{"num_hidden_layers": 10, "hidden_size": 256, "intermediate_size": 1024, "qk_norm": false, "tie_word_embeddings": true, "init": "trunc", "init_std_o": 0.007, "optimizer": "muon_variant", "beta1": 0.9, "decay_fraction": 1.0, "doc_mask": true, "train_tokens": 137600000}
MLP neurons of a small language model. Each row is named by its layer, matrix (up: input weights; down: output weights) and neuron, and shows model dimensions 16-207. Each number is 128 + 24 x the weight over its row's rms, rounded and kept within 0 to 255. Numbers have three digits each.
After each neuron's rows, "fires on" lists the tokens most often at its 100 highest values on Wikipedia text that the model never trained on.

L3.up34:140148093154108113150111173128080150152152149138138147118126164130114099090124140152156147126131115124116097134115106133172112144157132183130127121112162151093160132108134077117096078124135179109110128101112147150128116027162137110138103135100139149133129128171117142128146143116109101125079139149145126128114108125130159087125147116176150127125121127116117143127152149123166117182109127106092115137161164121106112201104165113115173172150164132140108120154149169118143116102127148106110123099128154116118106154136119125079088125141130138130147091119087134106131100122145106115
L3.down34:119126157149095140108138130130129148147154140109105108152117092135101106121129096124094159118135097154168116114129119137113113129132157127133130149158140147148115148121129146068127116133128093111116131116138130216108150156098119143128084167118158138128130112134097152042081126101139109119162124161131142154122122150107105131099110136122144178110111156114083141155181113129158098169098128117093154090128136129083116127170127139186124103114118137116162133120158104132091140144159137144088116126119130136070111097121117123136148126098123145086143108139097107102143153124073135119
fires on: "'", "\n  ", "other ", "\n", "emb", "ther"

L5.up357:148124093102147131124143150170175120153115113138127155126130143118155198123145090121118159113090106153105126149153112133114124143090163078142121059153143081130101115127121177160115119120122146156129133146084143110123143154141152126145082109133136139155084151112136155160141119128130130144125138155121111173141154085109115120188168126145121083119110127122161120058116083147088129142118112089105120116158127147124104123126161131141120132104176141165171122180141123143104134128077137134098140126132131136137163121094163185123158090137117125182127144134107085131138172120134145149
L5.down357:120124164123094164085167094076115134103117128139151149122121112107178119125134140114150166121111124159180111128138158107107176117139168141103086119115116122189128140135172127120094123162107108156126099094148114135097131100130139120127159110169120117103107092140123130127089129145144137122122132113118137126098164141167171093108098126136088163132141127151115127116123143079108138095092127136153112133129139077132127120151109169119115155134072119097131170118135164140101106130142169134093088138126107141104097157172101083132149138144126064116167118163105123103139116152132106091
fires on: "ac", "op", "ec", "ow", "\n\n", "am"

L3.up383:135165086150108172128103103124158145121097169143121138113149134128180134086115141126149126122138118118092113118129109151170161168142117134142139124172191107114101180136109162187142131116100109113116090098091135131137110118058124107138149138129148119120097094149137080119120151146106123137123120170135147139117102121155111143099128104100143140136155148170131148082103113144096118143157131135148153167075110136136136112120119148070156145124132125095144115130122126137132136157149134123143152077084124124133118141082145186149152125101097162071128120125143114063190091085132123132
L3.down383:181132171138149124138110132122134140111147151157098140085155079154105105126140178116137080137124167152106137122116122156101130129112110138139197127115145154108142123184121090134138131114125100109137081108147166110094145149084119101131131143134136117163129091142111142103152147164145189108147181165173144112117116127137120081125128110152159126114135122115142102135143143092087118126128184141143106157177150139145169117120132115138136106079137125149108125110150144142141121132143133078103060121084116151151115065099135171147129109142129145166156102118139146114145120147100129079
fires on: "li", "il", "– ", "from ", "by "

L3.up181:109133121110130122108121153149167106130155139125097153145124156106120151092137135087138163121094152132112124133124191178099136126124146133073147151124148125120149152096122130141150124123139140115120140139069102158135084103124118149146142115140086149129114134148136116129145125109129136125092160127120130139094130116108167140212120090116115140117126099134163187125118104079150114087135081127122123165162118163129149087110045126152107134158125106103165142123135117140156130170103168134150128117122123069126118110160134129110157087160128136153101154083099127083135157124125105107
L3.down181:130123142123138102122145155193138165149169124140127137118140144089129131100119153103110135117100140099124108145131209130144149113088103084123136117127129122131113139099185116160172097124169143111158103138110110132135096136102091132169136123116090122142123119126150129101102107147142138131108129081112103119112108120125154150133122134174079166121133076140154136137115161119148122123171105112102088128132139166151157149137110132135173120153079165095130111086129025146151139154131139130098159100162146117149108095138132114120146147140151133146119122121120133084093150138144103136
fires on: "and", "aw", "sp", "ud", "ow", "W"

L3.up55:110098112158138084111118119143113149171111081140100120136106104131130122102131105129111145148114100113143085131107122143131129110145137134143129149143159134124127115139149124110135114098128102141117108160111151142109091143106090135098112136110109120145133130086144116143133120137136110146093110126144164123117104106180105158159181107115170119127175120102157158159143125126134161143147159162172111130078120104109128118164139143155131133158073154151128150118183122156093117105109139103142122111089175083134142156123161100112121104068135112117134123101165141131115160139191140119
L3.down55:083166156103107154143132125127123144108126105163146132164140137112135169143135102131153110133128165135105116136120143127170098130142142153134124120120134127118165141095105114147145091097104129133187121137145148130090197115159113115098147098127150157102146096097141118154130117102118156140114146125142115194105163136123126185100114150118112138161093128157098113137119138146113148117098115102119116131153119159117109121111109160121161144106119122136139079147172097163144109103170170098128093089103132084125112112116142139116210139127115118152122142140106141093113145135158161150
fires on: "sup", "sh", "sp", "they ", "ew"

L3.up655:120090092134123131105123151166158148115148089110095154101119114130137118135149129156123122086100149158140129115148122107098124102132104130145091065139098125124105085110138128093103132135110134118128166068108134143131110030115145121152101163093131098146125160130158083129175110104125131130093102125100114152103126134126127133162144135124149134156117108117184118059140109114184114100140141088157142139131132110123155130145120113118179124152127142135110156135134147146141137113124137137099126114145080126105122103119133127115074185095124100128159080129129109192117093106148093134
L3.down655:141124115122161110143146074118178105128104128115105075126140143127091092113163125155120146108164120088086095135175119163119120132121192139123209127170136126106121166102162110151141117130119132106119128084112147191154137105153155150102137122141096093123117101129117137167110101153128109101102122139140151104133148175142145121101143115133171071112110142156110136165137114144087167130143090171118151112095125131155154123113133154094154145134098139083155143111101104115122123145146133143160103121115110118122102135148090140103111127093126140118109123129109162107125159104134170161
fires on: "'", "| ", "ly", "\n  ", ")", "ly "

L3.up901:109102085169113127135106128141140171199111158109130118132129135073167132103146121092167212101096141134138087117117136135145184091111155093140132111100130088102120138156121139113119155145151150129120116133112126111114146060159134125126110137123122135122138142155130187171160157086134127086100137097117137109143093111130130099146111140095096134131147128140130137119083138102080127111128145121168146117147150134119141115132116110128142096130093160131123096151101173162170111128126122186125156135120112113125147151095128099133148092179116152087104169137086124135108162148148124132
L3.down901:177160108138121101091134103165105102103084090174149144082122184115093128115113107123121142126143140109166101083090152107132127159101161104111171142165127127105088084137115156106126150126136115119155122117150117166118104159134144146116100159129144112106143101099146112190125110130112116132131183109153131118114150132135091148127143141114133137094149111144099109133147167160147140116135140163098140120107114123122125140129112145117134117113155092137142092067173151142105130082091130137120146156094141123135144117176150131121118152138148130131166134140189098182114161133136130133
fires on: ".", "s", "| ", "ts", "es ", "e "

L5.up657:154132121128119153126126148162116158133166149126119123115156147122119081122115099108195142083093161118128135142140115139129139136106161127118168158165121131137117148164132093128149137109134096128142177103130131140123111108139146144165156137142049118131119117096159136124108081123096113117105107161148131132079088138138096135125139141138130116110102133147165122133134137152130101112109114110117128112085146168130134111193153118161152148146107125130113161209147094128085127058117111107117117122100133124149119144111128080136119117097112129131163180148110115100130139133160127151
L5.down657:168124142090127133098098107138075130111148146069117116120096119088117149135133106102127125148100133164158078129096128098155115137137112075132149110150110113129097123095119170161140109147086111108121068148125171137123130106131107092126092139143133116172173111136139133137175167127099121128186132092115136106127123150086136133161140053106184153115154104130147114156152103119128134159104125102116091161112121121105157121113132098152108105130094158162122171111112111122138131134088132061130153091086094111119135140114134105106131153172122136144093169148130108086120154113125124182
fires on: "and ", ", ", "ary ", "oy", "ant ", "th"

L3.up595:121125148102117160134119146117118143114106075148129118119088112103121113142134125101146105119131142135156134131104122112111112123122155092121152126111121130092115122102145164131170158136123166211130115134123164146112138128071158119138125115116180120105108148144119143110134145137103130151122111119078162130137139135128102111194114098097110139125153108152138139101119129132129119127121091163113122101152133107123143143117097115166121153138130102108173092137144095072115121142139174114162102130113125109123155152077102115175120148120172150135086152140109203162085141132123064145
L3.down595:120141073104112164157153129081146119139109149147122079096134124160109095139121182106120157116161135163140126113162151099104091116159114129137142119166131151153124195147084090158139105147132122131100131126124190157151121150125180130151139112118111106136172138150116133137114137149107117110120120101080162130156129136151136113129153131133132089137108139154097125121094202116135075142119104126143127157151154117153159116107104162120134164120109094094132115132098105121106118152111125148170162095123112118115115134154074137120134121125114114116105158109124136122072109128138178151
fires on: "ally ", "ly ", "ely "

L5.up978:136130127111105162089120131136090157159097175150069121109140117174122084108127128129114125121109093117122106094139123172102148162131135078097122150165154126138144144128124157109147135140103127108114116078140129146122158172173140153108112126152129141152149136129117132138124102120086115120144178122119114152124074161100119120148149138145162133084128155165150112118121140169156092116162077105134115103115148141119118171121164149130126107157111128133140160162088181115109178120138109107112137136104162106112140135125126098104115079145122103130160130120134132144124166151118152134
L5.down978:149125162086167144112157138089157119102154166122154146168144132104141153130138129120152113138114147133106169112115118113135105127142158139115114146123112112119117089132154166129148116143173091098168118146099158097146100103106146117158151137101097083080133127144102117131156161176100152121083145135135127114072108142115130134106109098091156100146139133096109115123148120181120109122141130170129130119071089119116103116161158122124074091134152145110110118141132140108124133149154123123153139132082132105114164114113156136197145158158114122132085142124092136175088139175152100097
fires on: ", ", "and ", "–", "or ", "in"

L6.up865:146169123117117206131124120128115150104153109141144158122160144133149137092116120149092120157154154141140161137131147101139105117084164119164108100136087102141151144133113113107101174132097116128115175147111129115135126106128133121125177126165122127104161148129131123087094108116134102143096162099136155143136144087135132118163125114128112187125114106099094167152132142107134090143101080125155118101070153118141142119122149157136119106092145136135177124140138124188093148128133065124104118099131069154118112104127101134142138131156135095128152106143177146139146101160147164126
L6.down865:119068095133123163110102128158123112119128121133111086165151128131175095139133126124089139159153123126144119128117122147101152109130130121149141132127142118118153134155137100132179108156140141120151134089125134115085180110084127114116135132120143138147133189157168172078149099144077158110079131148104140094130136121129137135120086144127121131145140144125105118115120140120155146132167123090097114096100095169107097121132170171191104152117143143101121084127162128122076113091168147096128112133085149112097141129123072155149130149102118162080097119147103136131110121115166133103
fires on: "gr", "pl", "str", "p", "comp", "s"

L5.up381:151126092159168093124120106156100178160142136113144151102102125125134126144097114139172126120128127106148092108077144121134133112115157148130132144144153142062154108156119153119166198116149089144093145120137146115081129133129140138135154117155128124102127138166145150140126110105155112117143114156128140193163096129133129146147130096140132125112155124092103088135121158167111149106176143157158134108116123138125122166127144128076152076137130124107125126137133129123095144107146111158180108130106110127137137120093140159130093133120175132108085144094129116089149136141134119130
L5.down381:140131108132131095152179108152116145131103159118124136101146100141113085126136124096076185144121138106119161168138086098101131185115107188126116120104163132093086164162138110139153104146124159142103129144112115182144051147139127147141122132125104137100124142171105142139134152131110095095126125138100124125106118088118122142141121130123117150139145121114145123117132067106102114090097176143148172111190152116135132146087124142129135117102097124137160112097080155113148130124106093135171118135140142093111159123111128137111148146128130134167168133133091081137118120141113098133
fires on: "ol", "l", "ul", "t", "h", "E"

L3.up783:135130093136118100144136101150158172142141140151093132147118167156116155088101160110162165144167146136120147119114150124130108121079154122107116140158150116138138135129148140138138104164158131112100160075128119148129127130103101116111137107090142153176139147144089132124114105179139095094114139160135114163133151099138141142194089134124101100144173086158144160139124103127139100128143151152145126121159132179100120128121145135114145114128148128113170164097125113131134094153139139115132139134106123104125108137142144146146108107146117138114127145104082123080101145143130080150
L3.down783:164151107131146116129146133187170150126159144135101143093124216126139125081122132105135134147135139130149122135103164102144084104133129073117126128176117122120086138113125115117117153119153119145138129119112115139145139147152125102140146090123151142136123111114113116090115109132136125084107129109144097106149155144128167150127115110119131154118118087099122139183124123139143068155141138140134119117173122177129133130112190141159177090127123147115142173106110114160150095155105165145171139088140148143145112139092147128130153116137128101124153149093087128138128144112137116135
fires on: "w", "aw", "W"

L3.up896:144128099170161132155106178124125136126110130158066145101141104154140131090159147159145130145146130095155124136119066147131110126154127128124146141097151150126121113130051148141094133116095114092112109129172096136136123111122126143133130097125116132122134145154104129137112147129102119137121190111147153111122084170164132115145142120120098109139156154128133156098114111096097167108159095157156118115077101139137133087114154128113101096130072133106136123141138164119140087158130103161120139149119150078096093120070159122117117093099114141085168164130102122112144161129081145105
L3.down896:146119070119149123097104174104111120119144101131150133164170115130136115109099127147126129169110088111112120128124114152164142117117084151151131131155162110170125149149103125096121136096126158130167109148121103168118161087114090119126114145117106123122145115160123178105094128226195147123102091131114142083134128159152092113125158142145130134111142156133077136138122133141130101128111169139143139163158143149164117081127085130116122140114114126119134157187128142085119110152089154110139150141142147124118158145146164152105098093126127100084124132120159140118094113132152123135
fires on: "from ", "ile ", "- ", "ow ", "– ", "by "

L3.up261:097106132140107153131107133133107134109100153096122124165127133139125088136138123126133213130116117103128097129153156138112141098120138131128141122132088177144145135146141143109165123093125139124075122105110121131097090061130128115092117134141130132131133146124149164159128127106128051129160116137137100101062131124130133148138127148141115123126097139071167117108140080144123125152148106116101141144116130097114144153156116073121166096128130125081109118181105139120124141119126127114143159160136081089113106135119196095128144125138116091117100130151128129149171138154134101135
L3.down261:108138139238103116142080110099140136139130130114108139161137134164131112115183131152127120125081133133134163128137135122117156088161092132099105132134090130124165138163146108152082112183109143099096113140140142134148091154135087108118112115145123094151147100105149129227136093109124065143139143123149152112134138117099132129134116136124114144106163068157142099168140125127125102123140106136153147101127154136157124155117074164110131096131139132124108154117134120146126085183159126129153140124128104096124109125128112107146128115106135146084108129148119123123114144143129141115
fires on: ". ", ".", "| ", ") "

L5.up76:137148128136080151101104122097120133160162110138114125115109132104128140150089138120111119159136135160109095102142144179112107129127117089130125092113135138119140154148085095102085153128135151122123112132151122151111108116151143166141153143145133084137177167149151125128130131134103160153099169113149115171171133113120185140146139085101111104122078150123142139136148149133094094132105083149106141107074139131140140183115127143119106126080103124136170081140142124135122171136115087136151112131128109128077097135140170118137145141160129114135177165120122098094129096147099127085
L5.down76:142160108131139130119103121133114140103123112114145132096174134106207072155109116147095095119142128140141168136179156143081128149147122066140113120077132137126160149135128095105137155183138136134133114132120160146136072101159166116161134105116168131112159129136166125129107127125106181142134148117099123171117116104132186141168121094133163115148100147111092160125154131139179103089125113153112143102142130167121121162103113126106154092104092147110131141119130133133114125172118106119126055148129103110093136143181109118119135110170137070101162141123127158105125103133139163124
fires on: "ass", "int", "gr", "ss", "str", "pr"

L5.up165:159112099109144144085128151118103142128132112138162128112144139155131153124142140117150122148133122079152145099152179147097139122107109110146171146142139123140100112157158112137116147148163107159162144128124126124123150117089111143113127119155167080113109117143124129122169167090119097128104156210128144135105100106121150114126127127134162117133133105140153144139123151103126157139120088133087146162123107132165144159120140153102123136155131140152115101140159116066164102135113161146175099123082117097113134189146124104097125082076097126100091097128117158105131130164102119178
L5.down165:141127155098108147134118156087108140131123130088101123134115097153087116096125150101122140110118156130121090094111154144126101117072110130161136166119130142133115098138106136104100144118119136124155151120131091171117116145112145102101100138183156118118161120112103135133147146147113111121167086166149162110120141159125130078134110161133100140181175142136138114171165125102126118142155116158101119120166110121134101139085125112105125133109143132120118087118141105109107168107166172132113123129096095088071107107110146119127165094135168104082080104167093153111113125100108135123
fires on: "en"

L5.up664:169111097146144130141148117147140121128117117106105134136116133113087128147093164127185145152167106116142122142124151146142103100100096139131111140141155116180138160084122130103106148131141144128136135138146143159153135118131123163120124132112124140081157109083192094163104122146077126124165136148162129127108125121147098105119164161103121157136179150139131135109114143101093152107123136095142104155141138110137075128104093154143110104127126107117130153192106147127190122140126164125132170119121100127114109134132117135125113127151114103122119122148116141170138160125154159097
L5.down664:142147142101125109117098141145141150144096127158079172139169120147129174083133108164124129094118121121130163119103160156094122143140169130166140118120074099133139114145175135142150140108124122149124149135126150133110121141102128122140108112111122132142124061150122140164124142132163117107107154137142112109129113140137132128132129136118132138152102157101121149150141119113112133139116162120106206159093111139075128125134112141104117151088146172144087090112142168069120130137146086127089119124122146127185104093149111142107176155104120160148146089112152115141124156126157141095
fires on: "in", "m", "li", "ed ", "as"

L3.up902:131104130114157087147105147129137156119143128152145144160127118164110172110096102129114117157122161135129088124118087140142145130133148150132124130105102122113095125145117090130111143141118143148115184079066138100127163110110110166143122128133188089158145079157098115093126137106097110142158120130135110102096122147145105125150116133126158124115066149106143135115114133124139103132119101145136139176128140128114145117121138111108184136127133135138144158136172110098112072142119100082121084138125144113135106110128099142130122136144119131137137179150104150049144134104115070134
L3.down902:140121113084179099136089090148137156161129147106171130079120128126095136075112176131093098138106124085126146115138113149100122146094123162120128146134089080118146099111187158121143121162119135113125147098112124129127121169124124096110116150111112142100154116168189085107116151133104091138141116101132134140188113162092129110098144140110170123125148124133138121145108108106129152105160145133116105100114139108098118118112089122122091153145129169123115085162102166179147102126147069159088130162145159130131146111124086080120125134117166117131125130125079135107088116142130146122
fires on: "ist", "ent", "iz", "az", "anc", "up"

L3.up344:146105118105093171114123124102118145102128136137151133133141138146127120096132126135091154105088130129148123077122126138133126148103148141121146144123121150120154147126091105165123123128128120112157098146166138110117126105128103169110157120108116125118164140111113137169111151114061152117114168180145128115110112087157124093132156102110146152068168092086119121143096149128147135163187140157103113149151142127176136164094106148142140148121047155151149147169131132099142085109145127149173074166134097144117096126136159097104117116122118171173108108132100128123145075179118157122
L3.down344:090123115120122119172143162121103109086112075103134119099161124139145145133118184147084104103116153145160116159092105106113091103138135100094100109149106111120095110123108133142141142148145165130113205097139127116098101111184140128115106120152126110121152152098145130135148163150156156128144122131119121136125161122111114106129147168128110144163156107099095107141117126124126150149162102125166110151147180113116104113086120129091131158131103147111132147117102117106119068117109159142088149123116146107164145148142086122101137124153125114114148154111099126113118101080178158164
fires on: "en", "old ", "e", "{", "= ", "and "

L6.up154:117166125076163115150161137135112076138141133116091148109149140138137114109127129078163131148133105151141101113120150130114122135146121122134114182116192166118154138121161113136135140134149150099151119125127111112128155104119092114085115110090120088120154120089119140151091136106114123173128121150124123141114151129130103111104102156084144110150159146120145133138159159112112142183094113072108127124116124115076094158159089157111150104104089107175122115132149109117114147123166131132077141168114123117093113151130122160127130140167083092141148079126116138104118152096136096106
L6.down154:132137140162134129073100136141108124150122125156124121129068104152133123110165112163159135115108121097144150164129137114125116120091125119169168129118153139139141143101130074108084117116127134138116152111137103115113146110132137136153143105135134150123110115154144081130086122164114139142121177095098113140093117119174127120121127113139135135176103127083114131118127114093152136137117160150122181138104109101116118136049140141109081114154208113104084135125155107160118178101185108121141119085161114131141123107107138114144146125123131138165164136151156117112166130168113108122
fires on: "m", "est", "ans", "in", "en", "al"

L3.up531:127139097164134130138138136167104164132152100098134152176136094115110095128130128123157163129131069119100133088137110108146069158105146124146139106151121085078093115116122118085156131132140118154148178093137176100097148086134157127145088123116149141078121126157134089139167110147114137092138142140136133111154100115140139133153142139150163132127136152156123121145110106160165109133130136099121118110113122127127164133119134124140106122151156141104121100100149158116113123104101143108113146121111140163140130139159131156108178115127070150144112150151094132116114119155142144106
L3.down531:146137177110131117144153110101101095113140150175132170152107110106125128146127106132140181118116109127095073117073123178139130124111091110111133155102130120121166126113107112096161157088129153158144091139145112084128172118152113143154122126149130135131121140122093153109133157166142113110101149108111078137113157145137061133139130070075157153115122154092078106157142132153099135130082116149148102099115123145082120119155106151165124146162140160149129119079172107148128140139155118124069096139097144154102152116100124141128111098113114140127116141098174160143142132162133120117
fires on: ": ", "'", ", ", "\n  ", ".", "-"

L5.up237:122090114156121124150092160143124166125144113113073143085154112155167126126133117131120124167152128177133086135126144140067137127113126116168119094126159171112134089107136107109109112160119121062121146107169117138116104125146141110105130152131130154101136102117121082143118108167121114128150133148076085110162120115087111159111106104137173081150123113103143142124139149154126147131136100121081101128116092138161137149143128143153093094124133161086107103139153092128136072117119121079150112140096094084139153105146149130124118134139145142153137141088139119097130083095156159127
L5.down237:121119171162129118120124103090107131084147111115153144128102135146142168140112136125142124156142130095112137149103100138129137083100108120141163102129119082147132157147128116125084151121127135139145140101129127111172126200123115141168114104128134114112141113158118141231087159126154060145105155135132128142125141150128131107113107166153105135116125128112091133186124148122111144160107126133151129115138109108117101185127127103124133122110151144145096121122137104099090109113140121164153135104069138160151078128138178133121124140137105144074132151160141128099105123123118119127
fires on: "the ", "with ", "from ", "for ", "| "

L3.up506:161149140136138153085123143118090148151142131139171127100140159168123114079088140160136110120125121108125117064109147103152124081097135132151143160142111130120135156095106122133126161128125153110127174109185135109106131128116106112152120171130126159098075143154124143138132099114137065125166137107137109127154104090141135132054105119093155157143143117168144148163120126138109115125116100107119137115131140185092124149124108101145113116111147110150113092122156115105119143091144115147133111146110138090137113140147163088093114107108136143082120107127097126131140105134095140154
L3.down506:114098141160101136119184121151096092099105125075126152127173099161147141120157137130140161120158129144160093104154150168121119134119139108104140124101140118095155125146122169111137097063098154148056115125162121161138096094126140118128142087156110132137122120144157143195126094160109171122128129160182111096146157128118131136098118126122135091157106103109111136114115149170140214097155134113096148129124120132145122145130147153144132170091140147113121145114098116101171158128115162144089134165117135155099105154117150130113143105111121106140089095111145137106119116177098143132
fires on: "at", "el", "En", "en", "in", "an"

L6.up857:132109108131129121187120120116115155154145128092102145107129084158125138088133141122148154140135131142148127146137110157119157108127098128190141113124108144091117142105161163097133103156170086121108126133130129130156160137135157117132204178185112106177101143127151100098139168088129109150091106174101119140172122104109112145112144118157137155141140162110104131174116114079108137122138127140134133126107109117153137137151112157116125101158139143101151148129137114120097086134170095130115117149121150141127160141116121118120161094079143102142129122114084116126087113137129165142
L6.down857:154089150138198115083112101151139140109130181144131105102106121143139147133102124141100148137134117167142132140153129137157192129117139135101131129101120161120095124103103181129109086136108102136133144149122134125189124151124153117170117133140124134150132111133136100102094154113133124168137105135098126101098125129123095123064116189118163105128141119120138121108176147119125116113074142120150071122130111165142139142130117153104109085132145145121174106121150110126143147174155151119131124075147154132137135112106199124140086104114138123134136153115108130157114135102108128164
fires on: "ent", "eg", "An", "inn", "dec", "ord"

L3.up15:097150109113120125148126120151146152112114168121128131129122139141123117130105115144143149114140129145103097150118148110134159107105122113155124096147152167157129148088123094076101132087141150127122149120085151147126146040115131110135141120094148153127118174155152122177137129122108113126126107134140116122128141143097151145101118055154160127122134162103137113115134131126142140172144114125132145149130141151124144133136171109136129143113097101124114084145129116112146111119118136028128134147107039129129137106122161114155142088138132161128158131134130101132139135155087138154
L3.down15:116147136200128095124136125153110133145142109122105172138153114178093115152167146116090133108115110132120132141112104130123146123135116123127114111114115136136135120149141100133163142153136111177072120097158142132103144096136098160153093140144134089132132179141149153193156082137085113146157165162162139132131117125127104127134137124100100141125134112082123146186153130148158148128114066147144154141151180128106102137141124110121123096138116139137140185095146107131115103109176094143172152146151125103123083102157139122171114142108142136132107151159133131102097201108123132124
fires on: "| ", "\n", "|", "the "

L3.up219:147103102138106149097142114134104155120128138146161164131133109137099150132079127102121149095117144149112124108116124092108145166075133108158113139069138182131190130119151159164114113157111148130132126109130108140121109134129114109103133134113153103089128148174098109123132135094133144127088164185124121141148112111097105062129087137121144056169121119155125144170076127141110137141210123181122133115112090162129127126160148132139157130145147132192137111128100110123136140125107136136124159076121097118124129135155162134119117109096102134118138181091106163136140108150130069128
L3.down219:170117139104158153132164145114132208109137145153102137136140093160098170061104167086161145150097134133095106121144106183139102134094130165131095104152108140151155093132120162149151117141101134141151126111164112104113108123147104112141111109109119100124128131121143160120155146129154154083109127130118147144133130150120116123135124137124133129119148115106120119120114132152109110155171128105084114142078143130134128154111136102163124142124095146158137105144141080178154114129101172131103117071122131113111158130140104160122147103078105130101150156142114097133135124152125105130
fires on: "j", "by ", "en", "ter ", "at "

L3.up870:160079117090105136098128112078105147131042157143169104152182144173138110123123139157128115103137115155134128086133130146171150119139127115111116137108166172095133097102141171165109126114157135170118139135122119131121123131164104117114124138125137059119074147124193158125169181167114157085116122169172129153112151096138153128145144137150130086155138113140144115133131132157149094149125139141151125152133099135185110112128101113144116144133108107118163096108148117126148144118118164128116136129166116139130147158149114130136118133114128123079109138116126179109113120110136113153
L3.down870:143106158117152155133131130097107147112124156116092125129131127157117127141154134131092141121125174097133148119117104139157122152138125160110126152096109095168082131130124085156125125139178120107172134123129094172148086108091149102102116113070123137110111142084118130132157123112147152113144098101131117159135137130138143092105106140149131136137101126114153122125115105114118100152164114125166109122201111138109160119095104092108136165174106098159101071119180174103138115112133143122113105105134185125133111107156077176128153127108137107090088165128121185130106157133137110156
fires on: "end", "en", "ch "

L5.up171:135156105141122152129122097143108121108073094111112114115174104152151145127147131131100160131112107134141166108141102100099113137156134131168144114105124143107123136122150138145080120114135145114149125147141157144119105146126146119122140110110113149110060114142122096117131134117113173153162125132104107139141101117121123142118103093154090144074151142088115124056101087186151141156146119118094089072120137118105070109125138152119152143131143153065155153119126109116138139152116124134111127092164104131125143130139103140112128144151163128125129084115144150117151137116156123147
L5.down171:111118105140110131107128098134134170116114144088167094116176126164131133141135141163106140168093068153116136179117130123132106152096164117124130139133116166149153091096170177154127066096122102138139139129157143146154151075109131115118086132160118121131125130102108161079135127156125138089108102106096167134126124160129103147099147109107093173100126136170118120139097149127112163106112129138136155115111151087100103094149089122080108123126139109161138115107151104144095119115097143109072141140118124151166103146126152131136131166133139102122165154117104134127169155120122141111
fires on: "ac", "am", "om", "th", "ot"

L5.up338:092106086124097140123203151122129075140143146121118118127121149114101159143087112094107077168124120121146143126141129145141138121129091131125151096144129133143153121141121100112096107122125151135120143101127150108105149086122093114154154102146122102142157125134114121114150120186148124150136123114106083155126111121154121117140158105132137152128114109167166116132150093110173109162137141125139163107141149039075165133142114145096131152149146123152122108159116134143168095160145153104149137155144110113124127133125133111138100159084123112119125155106125111136067159105089093188
L5.down338:102108153096150120115167143086171149141106129126089134127148152132105162114132115087115117088125135145142091139129112110122088124163152129111119136127165159165105144124146138097101067155146102107176068153173128112123145122129130154155098171118158087109138131117111122114126125066147163120134123111136115148136120137116142159136150114149156158092143137120093129120092168134103100103107145166108099115139123143101141130098101134167087109141137121087158106133184153141119140094152183141135120142092108176127126127149108136119120133076116129137117143119137127169120146131152078132
fires on: "or", "ob", "ish", "e", "ra", "Bri"

L3.up580:147115105080139095066097165099110112099131103174154128159124139150121111107139121142086158149183123093140153144172094130115113148160122133139139132124101104140113137117121129168142099118123110147115115146140095144106129091146156125114135111124137071130138143113148106144171142128091132135106131136192146138141114124120086145146100073111105129116113131134143133094152107143102110137095120138144122112129087142126130154161097111144163139139042159141160110136155126091129091159132118094133137110104121130088164129091132133161174086154148121088107152134111160153141171132139139124
L3.down580:123138134146111147162117148154082100148119123149092123157119161100127136119081112141138090157169128175092122121113153109138141104089094136108136069132112136158139154120113126138187149148145110148114083154127110138143111097117141145162174084116118169110115151154126128108095147094133150099154122102105124183132111104085138111103138160146167128098127108133088149114123156069142101145110176112077104122140138135144143128120138110166132124103140143093138161121121124106116127126123097123135136128165142080127127143124161099083106124102127127147163120135143087130114142134134133141
fires on: "tr", "ally ", "ely ", "r", "ly ", "pos"

L5.up1019:170124131144169129110179118160165131118134141139126130127116130183122122068154087144157125100184116137123077106086075107103150130110144129186124124093139146124110135149090120135135103094092154103131140113114116113109116155144100112137120145120153145120100136115116123140131127107125154113119151148120120113128108113124136072119141150123151125148080172102098097110138148140165151109192093089104123132101116142085101137149120140164156149144132164143095133095136120082124108084138104111102166105095151128128162154122155119125119090121134134069142139101140129156131125160154164153
L5.down1019:150156138116139123113126102124055131169177108161177096127139070149121145130116144098102136144111110138150114093138128145127159134137114120119175126120116126115119099097080140143123173117120151131144101157142135157146104135156101116175190131151118158101155121170126116180126130138155139110114145121154131154115107158107089142128119098069175151095131121111133154142075140138119133150132150169131099139099149085132118098131134132150105125143178131109125093134147144154148122146111142090116132168111109154123149118106120137157135133150133144097129131166135103151129134105107105129
fires on: "ad", "id", "ter ", "by ", "im "